config = dict(
    n_layer=16,
    d_model=224,
    vocab_size=8192,
    qk_norm=False,
    bias='none',
    init='uniform',
    lr_mult_qkv=0.5,
    beta1=0.93,
)
MLP neurons of a small language model. Each row is named by its layer, matrix (gate and up: input weights) and neuron, and shows model dimensions 48-175. Each number is 50 + 10 x the weight over its row's rms, rounded and kept within 0 to 99. A neuron's up and down rows have the sign that makes its largest values positive.
After each neuron's rows, "fires in" lists the words (lower case) most often at its 100 highest values on Wikipedia text that the model never trained on.

L12.gate320:37 21 50 43 47 39 36 40 50 54 60 50 41 55 39 59 52 57 40 72 57 33 49 45 45 51 53 36 25 57 35 52 43 46 52 32 50 59 56 80 45 48 53 59 43 43 30 54 46 41 40 59 62 38 48 52 56 51 51 33 44 39 55 49 68 46 55 41 44 36 53 70 60 57 58 55 46 60 62 39 39 40 58 44 38 36 43 42 31 55 51 48 59 61 46 48 44 56 63 45 24 41 59 37 53 60 67 44 22 61 55 54 48 51 64 76 47 43 38 46 45 67 54 44 36 70 36 35
L12.up320:73 66 63 55 47 46 61 59 45 47 62 37 32 45 49 68 36 46 60 49 47 56 61 44 51 42 46 58 36 56 47 59 53 58 58 45 37 50 59 50 62 47 46 52 43 64 45 53 41 39 54 49 60 44 65 48 27 46 45 53 56 53 39 54 52 44 37 38 49 41 46 54 64 49 65 54 48 56 32 53 56 38 30 37 52 38 42 64 41 43 55 50 66 59 60 35 40 36 45 53 59 63 43 53 67 45 55 46 56 54 45 58 40 47 48 52 51 44 47 63 45 46 39 42 35 59 58 58
fires in: "with", "and", "but", "to"

L2.gate274:53 66 60 56 50 49 46 59 36 39 37 64 53 36 38 51 42 53 68 53 50 40 45 57 43 42 43 76 49 57 32 39 33 50 56 59 51 60 43 62 71 58 48 43 53 59 61 76 32 49 57 51 48 59 45 62 44 54 57 65 45 35 51 49 59 35 63 46 43 65 48 48 46 57 56 57 44 46 42 58 47 62 60 38 39 53 26 62 58 51 58 50 33 40 37 40 59 53 48 59 52 47 66 58 64 70 31 50 37 45 53 45 72 66 49 49 53 58 38 40 29 54 66 48 44 49 62 50
L2.up274:41 69 44 51 52 34 43 57 37 47 47 62 51 53 52 65 49 53 73 51 47 31 40 57 45 41 42 60 43 49 61 34 44 53 66 61 64 49 47 49 70 55 51 31 66 52 66 82 35 44 58 51 61 51 55 66 46 52 56 46 44 46 43 54 64 39 59 41 42 73 48 57 69 54 55 46 47 52 57 45 61 60 61 32 34 60 34 52 58 35 64 56 52 47 31 44 47 64 39 69 42 51 51 57 57 68 34 47 45 51 52 49 64 61 47 63 42 61 48 49 45 51 53 40 25 45 56 39
fires in: "east", "northern", "southern", "south", "eastern", "north"

L3.gate200:41 54 27 41 63 55 78 50 59 55 46 45 32 36 52 53 56 56 60 39 46 64 35 46 64 32 48 48 49 58 61 61 56 51 49 39 43 40 42 54 47 38 51 56 46 50 38 58 39 60 65 61 47 46 56 36 67 44 44 57 32 37 54 37 48 34 45 58 48 50 46 44 57 43 57 49 48 39 57 53 52 56 54 44 33 56 49 42 67 48 59 55 46 57 62 40 59 53 52 50 65 40 51 45 50 52 34 56 53 27 40 17 42 60 28 46 44 46 31 49 45 46 36 46 53 27 59 52
L3.up200:34 25 49 46 40 41 67 34 53 55 56 52 48 54 48 39 38 45 51 32 44 59 37 62 69 51 46 43 60 51 47 57 59 41 40 38 57 54 42 47 41 38 45 60 51 49 37 42 45 50 61 45 55 67 44 60 52 50 52 52 67 43 28 47 16 59 38 67 40 47 36 63 48 45 37 49 58 37 62 41 51 52 67 51 38 58 52 52 58 61 56 71 43 79 58 51 65 55 59 56 49 61 48 39 45 43 68 56 53 53 49 32 41 49 41 37 29 52 47 37 60 47 55 46 69 46 48 42
fires in: "at", "board", "following"

L9.gate375:46 58 43 43 55 45 59 46 35 63 23 38 65 54 53 48 54 48 62 55 59 45 50 37 36 58 52 60 41 60 49 43 72 61 52 71 46 29 47 53 54 28 63 38 64 38 56 61 53 45 59 56 50 29 54 56 51 44 41 67 67 32 59 56 45 55 34 39 58 58 43 43 47 58 69 45 51 51 56 45 59 32 35 43 53 48 35 57 39 51 60 34 55 61 51 53 54 58 54 47 48 47 40 59 42 53 47 71 36 44 60 48 46 41 56 54 45 45 50 49 59 35 48 59 58 56 60 44
L9.up375:46 53 33 55 53 51 56 53 49 62 53 40 44 57 50 44 27 48 58 37 45 74 53 51 54 33 50 50 42 40 55 50 55 50 51 53 62 48 46 46 43 64 64 41 61 60 58 40 51 49 39 54 54 49 38 50 60 59 45 30 54 13 36 53 57 61 51 45 66 47 44 42 68 46 44 47 58 61 56 46 63 39 50 41 55 50 49 45 46 44 49 60 55 78 50 53 51 33 48 50 58 52 44 48 42 49 57 47 41 70 64 54 42 50 49 63 55 56 38 57 51 57 80 55 49 48 52 55
fires in: "his", "of", "the", "its", "this", "her"

L3.gate387:48 64 46 67 65 35 61 49 61 54 51 54 44 50 26 51 58 47 45 52 46 50 35 52 37 62 26 61 54 67 29 66 40 72 53 51 31 49 50 51 39 50 67 38 42 55 34 51 39 27 51 52 70 44 49 62 47 43 50 62 43 56 51 50 29 34 53 37 57 43 61 48 32 53 52 40 61 63 44 45 45 60 40 47 57 48 54 57 32 35 66 48 53 65 65 50 59 58 48 52 29 52 67 36 47 39 51 60 58 54 34 48 36 47 46 64 41 39 47 50 28 48 66 59 45 38 59 56
L3.up387:53 51 41 60 50 26 64 46 51 50 53 38 38 62 45 62 40 63 53 48 48 35 58 54 50 39 47 66 48 43 42 52 43 59 40 52 40 43 44 44 50 58 62 67 57 54 64 54 42 29 47 70 47 50 44 62 40 43 30 57 53 49 39 47 55 38 46 44 48 43 63 54 40 57 42 46 33 71 57 46 42 53 38 51 53 58 42 57 46 68 62 32 49 59 58 48 48 62 50 47 38 62 57 38 28 53 39 57 38 39 53 53 60 38 32 54 49 45 54 54 33 40 68 54 58 46 52 66
fires in: "he", "then", "have", "has"

L8.gate443:50 57 49 57 29 25 76 62 47 47 34 57 62 56 59 43 63 56 74 56 54 49 53 49 73 50 38 31 67 50 41 52 62 76 56 58 62 40 45 50 31 40 55 59 47 62 65 42 45 36 60 57 51 38 43 40 57 47 43 36 51 58 50 59 67 73 59 44 45 53 67 52 71 56 45 57 62 51 61 43 51 59 42 51 61 66 54 57 47 34 45 47 47 71 62 51 37 26 36 47 54 64 57 44 61 61 47 51 63 54 48 48 54 46 60 56 49 47 70 28 46 57 65 51 37 39 42 51
L8.up443:49 58 51 49 30 47 56 65 57 40 57 41 51 57 47 52 47 37 37 53 48 41 63 44 37 50 44 48 34 43 51 69 49 52 35 55 42 66 57 51 71 52 47 51 44 44 28 43 61 46 50 30 30 57 59 35 58 45 49 44 62 56 44 38 42 37 35 58 58 73 55 30 49 45 60 33 51 40 52 37 59 72 66 55 56 51 51 58 53 57 51 46 66 50 56 47 42 48 46 52 29 40 59 58 61 61 42 23 51 53 49 55 64 62 41 49 48 34 50 47 44 40 47 35 64 52 49 52
fires in: "it", "she", "he"

L2.gate39:70 58 56 73 67 61 46 59 39 57 62 46 50 41 46 67 44 38 53 48 60 50 37 48 49 42 41 36 49 46 67 64 46 51 48 39 60 51 35 54 58 55 43 72 45 45 59 60 64 44 56 68 67 32 53 46 41 63 46 62 45 51 43 43 47 41 46 64 47 48 46 56 47 54 70 34 42 57 48 42 45 60 50 41 46 45 37 39 57 42 48 48 42 65 48 50 49 47 43 69 44 55 55 71 56 29 72 45 59 31 50 53 48 70 45 59 53 63 34 44 37 53 62 43 50 64 51 49
L2.up39:64 48 75 33 50 52 40 49 57 58 46 58 63 57 70 56 36 41 56 43 52 55 52 56 47 54 51 48 57 36 58 40 34 39 54 56 58 59 20 74 63 58 45 56 51 36 62 57 67 29 60 52 50 34 47 61 62 61 57 49 38 41 36 54 38 58 43 39 43 35 58 47 43 46 53 27 65 54 58 51 46 57 49 60 61 52 41 41 56 57 45 46 61 66 36 47 49 45 39 58 33 56 41 66 44 32 49 49 67 36 62 52 49 47 45 60 43 65 33 40 31 49 58 51 51 47 43 59
fires in: "born", "life", "personal", "died", "office", "located"

L3.gate158:60 39 42 60 55 35 54 48 44 49 54 46 44 64 42 49 77 66 66 49 44 27 41 56 61 43 39 42 55 65 43 50 56 62 60 33 40 45 48 39 48 47 40 45 58 58 63 62 42 36 49 58 37 31 63 48 57 38 52 62 37 51 48 44 60 48 57 34 49 50 64 42 55 50 39 43 48 54 39 44 60 44 62 64 36 30 46 65 33 45 62 33 52 46 51 47 45 66 42 37 35 56 62 59 45 46 72 41 58 38 55 52 72 54 57 62 50 33 53 40 39 53 54 57 55 55 56 60
L3.up158:69 49 39 45 44 59 53 56 59 48 44 60 55 61 51 51 58 43 58 48 63 53 35 45 57 35 39 59 48 45 36 47 48 39 58 41 57 48 46 52 40 36 41 54 66 55 55 50 34 48 59 40 60 38 51 48 54 34 70 56 61 55 40 40 36 50 49 42 47 45 52 49 48 63 69 57 55 71 54 49 47 53 45 47 47 45 49 43 24 40 46 46 36 43 37 50 50 45 47 39 61 63 55 51 46 55 54 55 42 31 43 52 53 43 46 55 35 50 48 53 57 40 60 55 40 49 65 58
fires in: "one", "two", "another"

L3.gate211:52 46 39 45 54 24 48 31 54 45 68 75 44 44 55 67 73 66 57 47 52 37 58 56 54 63 51 46 49 58 41 43 42 50 49 41 54 56 49 44 51 45 53 46 66 51 51 49 58 41 46 46 49 49 76 55 63 61 58 67 52 56 62 57 61 61 51 41 42 40 49 32 58 70 43 53 48 31 37 56 51 62 46 49 56 45 29 80 56 56 62 47 50 53 28 44 49 53 44 62 46 64 39 48 60 51 65 63 48 34 55 57 57 55 61 50 47 49 41 65 62 53 58 52 58 49 46 54
L3.up211:55 47 42 59 67 54 63 48 37 56 51 40 67 66 69 53 48 50 41 59 69 40 56 46 39 59 40 61 55 51 50 67 58 34 60 57 64 46 57 47 45 47 60 57 54 49 60 39 50 43 48 33 56 45 66 45 61 57 61 46 48 60 53 38 51 54 45 38 34 45 50 43 52 37 63 57 51 68 60 56 54 70 52 51 38 45 58 51 46 67 51 48 60 54 45 43 56 39 37 53 64 41 42 39 57 40 54 45 28 61 43 44 45 48 77 59 65 59 70 60 62 54 57 45 53 54 49 62
fires in: "of"

L3.gate292:46 60 50 42 33 48 58 58 44 43 37 48 46 39 43 64 62 53 66 46 51 40 59 51 47 37 47 16 44 46 29 53 47 57 49 26 43 38 47 44 51 50 56 50 54 33 56 45 69 51 50 56 42 36 53 60 48 32 60 59 65 76 56 39 58 46 45 65 43 53 58 54 48 61 53 57 27 44 82 47 61 46 42 55 38 53 50 50 39 48 29 46 41 56 60 36 57 52 50 47 47 55 46 58 72 45 62 46 60 53 45 36 57 61 57 49 52 57 51 60 36 44 50 37 56 67 39 46
L3.up292:57 55 42 39 49 51 58 42 38 30 48 38 29 45 60 59 48 48 59 43 50 46 52 46 46 46 51 35 46 55 41 35 64 55 44 28 35 22 64 39 58 58 73 62 55 43 58 37 55 40 55 55 45 59 56 70 37 32 37 54 56 62 56 47 58 62 47 61 65 62 54 57 64 61 67 56 40 51 69 57 56 56 57 60 41 54 39 49 70 53 38 53 45 37 61 44 52 73 49 54 44 55 66 55 47 61 61 37 66 40 53 21 37 55 43 42 48 48 63 69 44 51 59 55 66 52 39 50
fires in: "he", "see", "heavy"

L8.gate395:46 33 37 49 63 56 57 62 50 55 39 52 50 51 51 58 69 56 41 42 51 50 51 52 44 42 64 66 55 46 56 63 52 67 50 47 52 41 43 56 69 42 49 44 48 52 53 65 54 34 51 65 39 28 41 50 52 48 54 38 63 36 47 47 33 41 56 53 52 44 47 34 63 51 49 45 56 40 38 31 46 34 49 49 51 38 46 40 59 52 41 40 49 31 40 43 51 52 38 50 43 48 59 67 23 38 66 53 71 36 50 50 65 39 41 68 66 52 57 45 40 41 60 52 60 39 45 61
L8.up395:64 49 32 57 69 46 55 70 63 49 61 67 62 24 44 55 60 41 63 34 51 50 49 54 45 61 61 45 47 50 61 42 49 44 47 41 57 56 49 54 66 52 50 48 35 24 51 44 45 38 51 34 57 54 53 47 42 41 71 59 40 42 57 46 41 43 52 50 39 43 56 47 46 31 44 60 59 50 52 56 45 45 59 58 44 49 24 52 40 30 49 48 34 48 63 42 47 48 46 44 48 59 22 54 51 65 57 27 52 48 56 45 69 44 47 68 58 53 66 54 47 59 42 45 67 46 59 55
fires in: "career", "three", "two", "six", "history", "four"

L2.gate400:68 52 55 43 44 54 64 54 37 48 67 49 49 57 53 43 64 51 28 40 46 44 45 46 55 69 59 47 56 39 45 48 57 53 37 42 33 33 58 79 52 53 35 39 48 60 62 44 55 40 39 48 61 72 48 53 64 47 52 61 68 44 72 57 57 59 55 56 62 58 68 47 43 57 39 53 57 49 40 48 60 59 72 56 43 57 60 44 54 65 53 47 40 48 35 37 51 50 49 30 59 61 39 67 45 42 49 37 47 52 57 61 62 54 32 52 50 50 57 49 59 29 36 66 35 61 45 45
L2.up400:51 54 55 52 55 53 37 67 48 44 48 57 51 58 57 48 38 40 38 50 36 57 54 57 39 36 50 63 49 41 58 36 41 39 58 42 35 55 55 39 51 48 58 42 44 57 42 41 52 53 57 38 25 58 57 36 55 40 36 43 31 39 39 52 29 49 33 53 40 52 39 48 54 34 71 57 46 36 54 70 42 51 29 33 60 52 52 52 37 29 52 46 59 32 32 68 46 50 46 61 46 40 50 41 48 58 50 57 49 56 52 41 48 54 45 46 65 56 60 52 53 63 66 41 47 34 58 57
fires in: "more", "full", "difficult", "better", "average", "higher"

L8.gate155:44 53 21 35 31 36 59 53 55 49 53 51 40 61 42 69 44 56 48 59 54 45 53 66 49 53 54 51 57 43 41 51 51 41 41 36 52 57 43 44 62 47 60 46 64 51 54 36 41 49 34 66 41 56 58 54 50 50 40 45 56 58 53 53 48 48 36 48 11 41 47 56 37 44 53 55 68 49 65 57 54 47 59 38 49 50 56 56 38 37 47 58 69 37 59 48 44 60 35 50 67 64 47 56 51 42 45 48 73 47 68 32 41 60 36 69 62 39 49 39 56 44 45 72 43 45 57 52
L8.up155:29 62 64 41 46 46 46 41 40 52 57 66 54 60 63 34 60 58 61 45 61 49 50 61 57 47 62 37 44 56 51 46 57 57 73 59 38 52 69 43 49 50 51 78 75 54 34 48 59 53 52 50 51 41 62 50 61 46 53 63 55 53 45 57 51 41 31 44 58 48 72 32 53 47 54 53 40 59 58 54 70 38 49 45 65 48 42 59 59 42 34 72 56 49 66 46 53 56 51 41 50 22 63 40 36 61 47 46 48 45 47 43 40 49 39 48 42 44 62 60 38 62 63 50 60 37 50 39
fires in: "he", "him", "she", "them", "reception"

L2.gate236:79 70 43 45 46 39 36 49 65 64 57 46 38 34 51 49 43 43 51 36 53 35 40 44 63 55 51 31 43 61 46 56 41 55 33 39 62 43 52 54 48 60 31 60 34 56 57 62 62 38 68 47 69 58 68 25 66 43 51 54 42 71 79 38 58 57 40 45 43 57 43 54 32 38 44 41 43 35 55 53 46 50 48 47 37 44 42 38 48 36 57 50 31 49 54 37 47 60 37 68 43 37 53 35 47 47 45 48 44 43 45 36 46 57 55 60 59 54 33 47 59 42 45 62 50 54 48 46
L2.up236:56 53 54 42 47 46 37 49 56 49 47 72 42 47 65 70 56 40 43 47 55 44 58 47 40 53 53 61 59 47 39 48 37 45 37 38 53 52 32 76 54 48 43 47 41 45 39 50 64 57 52 44 50 58 47 49 48 54 39 50 43 57 72 40 47 57 69 48 37 58 35 66 25 48 32 50 38 61 69 38 50 52 58 56 37 36 41 36 63 53 51 46 22 56 37 44 43 36 44 58 47 47 47 28 49 53 46 30 50 65 64 38 36 56 56 48 50 44 43 51 29 47 33 52 61 42 48 57
fires in: "total", "debut", "born", "personal", "see"

L13.gate149:57 78 49 49 41 58 39 46 68 66 32 53 62 54 50 42 48 42 55 55 53 42 41 60 42 73 62 42 44 47 45 37 31 55 50 60 34 30 55 60 46 44 51 46 39 65 48 43 65 50 30 59 58 41 37 63 56 60 23 35 62 44 49 39 52 45 54 47 33 62 31 83 60 46 41 52 34 57 42 61 57 54 60 44 31 43 40 45 46 51 62 36 50 42 70 58 36 67 51 48 48 49 46 50 55 50 47 46 31 53 53 47 46 40 25 52 57 37 60 63 46 38 37 38 77 44 45 57
L13.up149:46 59 28 58 40 38 63 51 57 61 77 51 43 38 48 30 61 61 43 58 41 60 43 55 52 48 49 49 54 41 54 51 42 53 63 33 49 43 48 61 48 57 52 49 43 48 43 49 50 43 37 39 52 49 50 48 71 56 59 57 35 49 66 48 69 52 53 45 41 68 46 76 63 52 38 40 53 54 61 53 57 63 64 58 36 47 43 44 29 42 42 41 62 44 61 48 40 68 39 34 55 39 57 48 64 49 49 44 45 41 66 40 68 43 48 47 45 43 55 43 39 61 43 61 56 54 46 52
fires in: "was", "were", "is", "been", "be"

L3.gate56:39 62 50 40 48 66 65 49 47 78 62 34 30 29 49 42 33 40 55 51 59 46 47 40 59 57 46 47 43 51 48 53 55 59 42 35 47 49 55 39 42 43 53 75 45 49 47 44 39 39 36 50 53 59 41 46 61 44 38 45 45 51 42 60 35 69 52 68 39 42 52 80 40 51 47 35 48 49 45 57 61 76 51 45 34 55 54 56 48 36 36 47 56 66 69 36 49 42 32 69 39 53 39 45 39 40 46 34 59 29 39 65 38 38 53 54 50 47 60 32 42 31 50 39 49 66 31 55
L3.up56:46 49 35 53 40 49 60 56 41 52 34 54 41 44 42 45 45 43 52 38 60 40 49 48 31 43 45 42 65 66 43 60 28 57 47 47 56 48 56 54 47 55 46 59 54 62 45 57 58 57 22 57 65 59 53 42 52 40 37 59 67 47 56 48 63 42 48 60 43 63 62 65 56 42 38 58 36 60 43 61 51 52 60 47 49 49 33 59 60 39 55 36 49 42 59 60 51 57 40 49 31 56 63 54 64 58 48 57 43 63 52 50 49 49 31 41 72 42 43 67 35 59 54 39 49 52 54 48
fires in: "are", "were", "is", "was", "been"

L3.gate99:54 83 42 40 51 41 60 64 54 46 40 56 48 70 47 59 59 74 56 58 59 44 34 41 51 47 59 67 54 60 43 38 62 48 53 44 53 65 42 58 42 48 65 32 42 42 50 71 61 58 49 52 29 36 52 59 56 38 47 45 35 35 56 47 53 40 50 46 37 43 47 53 46 47 55 44 46 62 55 57 46 67 62 48 64 45 37 56 50 50 48 53 30 37 66 48 64 53 43 70 50 48 55 46 51 65 61 52 67 51 40 48 75 69 47 57 62 60 46 32 43 57 50 34 60 45 62 46
L3.up99:55 51 35 52 55 40 39 43 53 43 40 71 56 57 47 54 68 47 50 70 46 34 31 65 60 31 45 45 58 70 46 53 41 59 66 55 53 54 53 59 54 27 43 44 51 52 51 64 45 33 44 53 33 55 61 54 35 36 72 67 43 50 59 60 42 47 54 48 40 63 49 40 48 57 40 43 40 32 62 32 56 63 55 40 44 62 44 65 51 45 44 58 41 31 28 42 44 46 44 55 39 36 62 64 47 72 55 51 50 45 62 43 63 53 41 54 46 59 57 36 48 56 46 40 53 64 67 46
fires in: "south", "water", "head", "north", "back"

L10.gate420:62 54 55 43 50 54 33 43 52 38 37 40 45 40 43 34 42 58 43 51 59 44 61 35 45 68 62 59 57 59 49 29 38 51 55 68 40 54 64 52 49 50 52 58 60 62 56 48 44 44 46 57 59 40 45 44 55 48 61 49 45 57 72 52 53 72 45 31 60 62 49 68 63 48 64 52 56 49 26 67 55 37 65 64 37 46 64 46 32 56 59 42 58 38 50 58 57 53 53 39 46 55 42 59 60 55 43 76 47 60 45 43 56 41 77 47 57 18 70 59 56 53 39 63 59 60 43 44
L10.up420:43 62 42 50 49 59 30 28 42 58 45 51 54 59 33 37 36 48 40 51 56 56 66 52 39 69 48 69 40 42 41 40 46 61 48 67 41 60 43 40 48 34 57 61 59 57 61 37 63 60 53 45 52 50 49 34 61 48 56 38 44 51 49 63 55 67 46 29 59 56 43 36 56 53 58 49 46 45 51 30 66 58 66 62 45 36 76 58 39 74 42 35 67 45 40 48 44 49 53 34 62 59 49 47 54 62 34 50 42 52 60 52 47 53 57 45 57 46 51 63 52 58 50 47 50 38 61 32
fires in: "the", "same", "least"

L2.gate18:53 66 44 66 48 63 53 71 43 59 43 39 43 60 54 61 55 49 72 63 49 47 50 43 33 67 48 36 57 46 45 51 52 51 42 35 52 31 38 50 62 33 47 67 56 56 42 47 57 62 52 61 57 38 57 53 57 49 53 68 38 26 37 50 52 49 40 77 37 64 56 59 53 55 51 55 43 54 54 38 65 48 53 45 63 52 53 54 47 50 51 37 42 61 54 54 70 46 34 48 65 41 59 63 52 43 42 39 56 34 61 38 78 48 64 52 46 65 28 53 48 52 62 47 64 51 58 43
L2.up18:54 51 45 51 50 51 62 49 59 61 53 50 57 45 42 58 59 40 58 56 63 49 48 46 27 70 41 51 64 62 44 76 56 48 56 42 79 40 45 41 59 54 53 46 50 60 56 61 46 46 48 58 57 31 60 58 38 74 68 54 35 50 58 46 52 47 68 52 46 56 66 50 46 56 53 50 60 58 54 38 62 52 58 57 71 58 38 52 44 57 55 32 53 71 46 41 45 27 46 50 54 61 43 78 60 40 57 44 59 47 45 44 67 54 39 40 57 37 37 47 49 56 51 55 60 55 65 47
fires in: "born", "married", "personal", "died", "birth", "death"

L12.gate426:56 50 38 49 61 63 49 51 51 38 76 30 44 44 25 48 53 33 54 71 48 50 38 54 54 38 61 71 43 46 54 36 50 58 51 45 39 42 61 49 53 43 56 53 45 60 41 58 55 45 27 46 42 61 59 62 51 51 39 48 52 54 51 69 35 46 47 42 47 41 60 82 42 50 54 41 54 54 34 54 57 54 49 31 48 52 28 56 55 42 57 55 52 50 56 62 32 49 42 52 48 41 63 59 56 66 51 79 35 54 43 55 62 54 32 48 48 47 56 43 59 52 51 44 52 51 52 44
L12.up426:55 54 35 55 43 35 46 53 56 51 51 52 66 52 60 51 43 54 46 53 51 41 37 56 62 70 51 54 47 59 55 35 40 52 48 59 54 44 52 66 63 44 55 42 79 53 52 37 46 60 37 42 43 50 41 42 50 47 45 62 54 50 63 56 49 52 51 50 51 53 65 73 61 33 50 66 43 42 58 55 35 60 73 38 43 41 56 67 64 48 69 44 51 56 51 57 52 70 49 64 54 29 45 57 47 70 49 60 47 51 40 47 75 59 53 44 56 37 53 50 58 44 46 26 42 53 50 46
fires in: "be", "being", "not", "is", "were", "are"

L10.gate33:61 67 38 44 54 65 61 53 36 62 44 59 21 52 56 50 69 49 57 48 36 56 42 50 55 40 38 52 57 50 39 37 49 56 44 56 36 50 48 49 76 43 44 47 44 61 59 29 52 40 58 51 47 52 42 46 52 67 66 49 41 38 63 64 59 52 38 67 35 39 67 38 53 54 63 58 45 40 58 46 54 38 52 45 61 50 47 36 36 70 46 43 34 55 65 60 70 43 40 44 52 45 52 42 51 49 67 47 44 41 68 47 46 46 56 48 51 52 44 55 54 39 71 65 24 50 39 30
L10.up33:53 42 57 62 43 26 52 62 54 45 76 44 33 45 49 59 60 46 46 45 49 63 38 72 63 47 55 26 48 53 55 52 63 47 43 46 51 55 47 47 71 53 49 55 52 55 60 67 49 36 39 44 50 57 35 46 36 62 57 36 49 46 45 48 36 48 44 43 49 61 59 55 49 51 58 45 49 57 60 45 57 48 41 38 37 52 41 46 34 54 46 23 50 34 44 55 43 52 58 49 45 61 69 56 45 52 46 59 52 58 49 47 62 48 64 81 65 39 31 44 50 36 46 59 56 34 26 46
fires in: "his", "her", "life", "early", "personal"

L2.gate167:59 42 78 65 56 32 38 37 52 35 51 56 48 67 48 54 48 39 46 46 56 55 74 50 59 59 60 47 41 73 44 29 45 41 56 49 50 39 44 55 41 38 58 81 47 59 48 44 56 60 50 48 66 36 58 60 38 64 57 54 60 50 47 55 48 56 45 39 57 42 49 43 44 54 41 48 63 50 56 47 48 43 46 58 45 54 60 41 34 54 65 45 57 44 39 44 37 48 60 46 32 48 55 39 53 54 50 48 31 62 48 41 62 49 52 55 55 38 35 59 52 46 51 44 52 36 50 45
L2.up167:61 31 39 64 57 52 48 51 51 33 38 55 71 56 42 45 52 38 44 57 51 19 46 50 61 64 36 27 55 56 50 56 48 42 67 64 34 53 47 51 46 54 50 57 50 60 41 37 47 40 59 44 45 47 52 56 42 27 67 53 53 36 55 45 59 46 57 32 62 47 55 53 27 57 63 76 55 58 44 60 60 52 49 50 33 65 46 54 43 66 62 49 65 64 56 38 38 29 55 46 56 63 56 70 50 64 51 53 56 48 69 54 28 46 60 37 61 40 49 48 33 51 48 47 53 46 41 53
fires in: "and", "he", "with"

L10.gate155:40 69 37 47 49 63 56 58 38 61 49 52 56 70 60 57 41 58 64 62 39 71 61 57 47 41 62 52 62 61 52 64 64 60 31 72 53 36 66 56 45 44 45 56 37 74 66 58 46 45 48 35 40 34 45 55 54 63 54 36 71 44 45 63 40 45 51 36 47 75 53 53 73 54 57 57 38 24 63 52 53 46 39 73 63 62 52 37 52 60 35 47 65 41 50 52 70 63 41 32 54 42 47 53 44 54 51 68 55 34 52 55 58 36 63 47 48 38 48 43 49 57 44 66 50 42 50 49
L10.up155:64 68 52 55 50 40 57 62 38 56 44 58 62 39 65 48 57 52 55 65 56 68 44 56 41 47 42 53 43 46 45 49 78 51 60 51 47 56 52 49 61 49 48 60 54 57 51 31 36 48 35 28 45 46 42 45 60 65 37 57 40 29 44 51 45 60 51 48 57 40 35 34 64 61 37 54 50 59 52 58 56 44 47 56 44 48 52 54 63 50 53 44 44 51 51 55 44 42 48 27 53 44 51 33 34 62 50 49 48 44 54 46 45 56 49 45 61 28 31 38 52 48 55 51 60 62 53 44
fires in: "the", "his", "of", "her", "its"

L9.gate116:37 67 32 48 64 28 72 52 47 42 34 43 41 44 46 52 54 46 67 40 31 54 48 69 35 46 37 43 36 62 50 49 48 53 59 47 39 57 39 48 40 58 48 63 51 40 47 35 48 55 67 35 57 56 52 34 32 46 53 62 51 46 46 42 48 70 49 44 47 44 48 56 55 47 49 68 64 52 63 60 50 52 43 65 50 54 51 55 37 47 42 44 47 59 57 46 49 52 52 56 52 59 43 72 43 42 55 48 64 37 38 44 33 54 52 54 42 53 33 54 44 54 47 59 52 42 70 30
L9.up116:34 49 40 41 36 45 58 54 65 42 46 59 40 43 48 42 53 42 62 39 45 59 37 44 40 54 59 39 40 47 36 45 47 51 52 67 35 63 46 51 57 36 66 49 60 59 50 49 46 34 55 45 40 42 47 60 49 33 53 37 45 50 44 72 38 60 35 55 58 58 47 50 60 58 53 46 51 52 63 38 42 60 48 59 50 61 44 39 59 32 62 61 51 46 63 44 52 76 39 47 57 67 66 51 52 59 44 32 47 51 49 53 65 61 36 37 69 52 46 49 42 68 64 45 50 51 53 55
fires in: "he"

L2.gate369:54 65 36 62 69 52 58 56 40 63 57 53 50 54 54 45 48 54 61 66 52 31 69 40 43 62 43 41 66 54 58 43 48 60 41 50 42 43 43 36 36 43 47 56 45 44 44 42 34 49 46 48 39 38 51 39 53 43 54 63 46 49 48 57 43 35 49 55 35 44 33 41 60 44 46 72 50 33 67 38 39 55 60 42 34 70 51 54 39 58 43 50 71 43 52 52 53 44 47 47 66 44 47 53 59 36 64 49 56 30 74 43 47 54 42 51 57 47 41 52 54 57 66 50 59 64 53 44
L2.up369:52 65 47 51 50 52 61 53 56 61 60 61 56 54 46 54 36 60 48 53 43 37 53 46 42 51 46 64 65 44 44 21 59 32 51 63 55 55 25 38 41 40 54 50 48 49 60 50 58 52 56 47 58 37 74 79 50 51 61 41 26 32 39 67 44 36 47 58 33 40 50 57 61 43 51 55 47 41 60 53 52 54 63 64 58 64 37 56 33 54 61 56 61 42 41 51 42 51 64 54 60 37 48 47 61 48 55 49 45 34 67 48 49 46 46 52 60 46 31 59 58 51 60 57 67 45 74 50
fires in: "until", "died", "born", "since", "retired"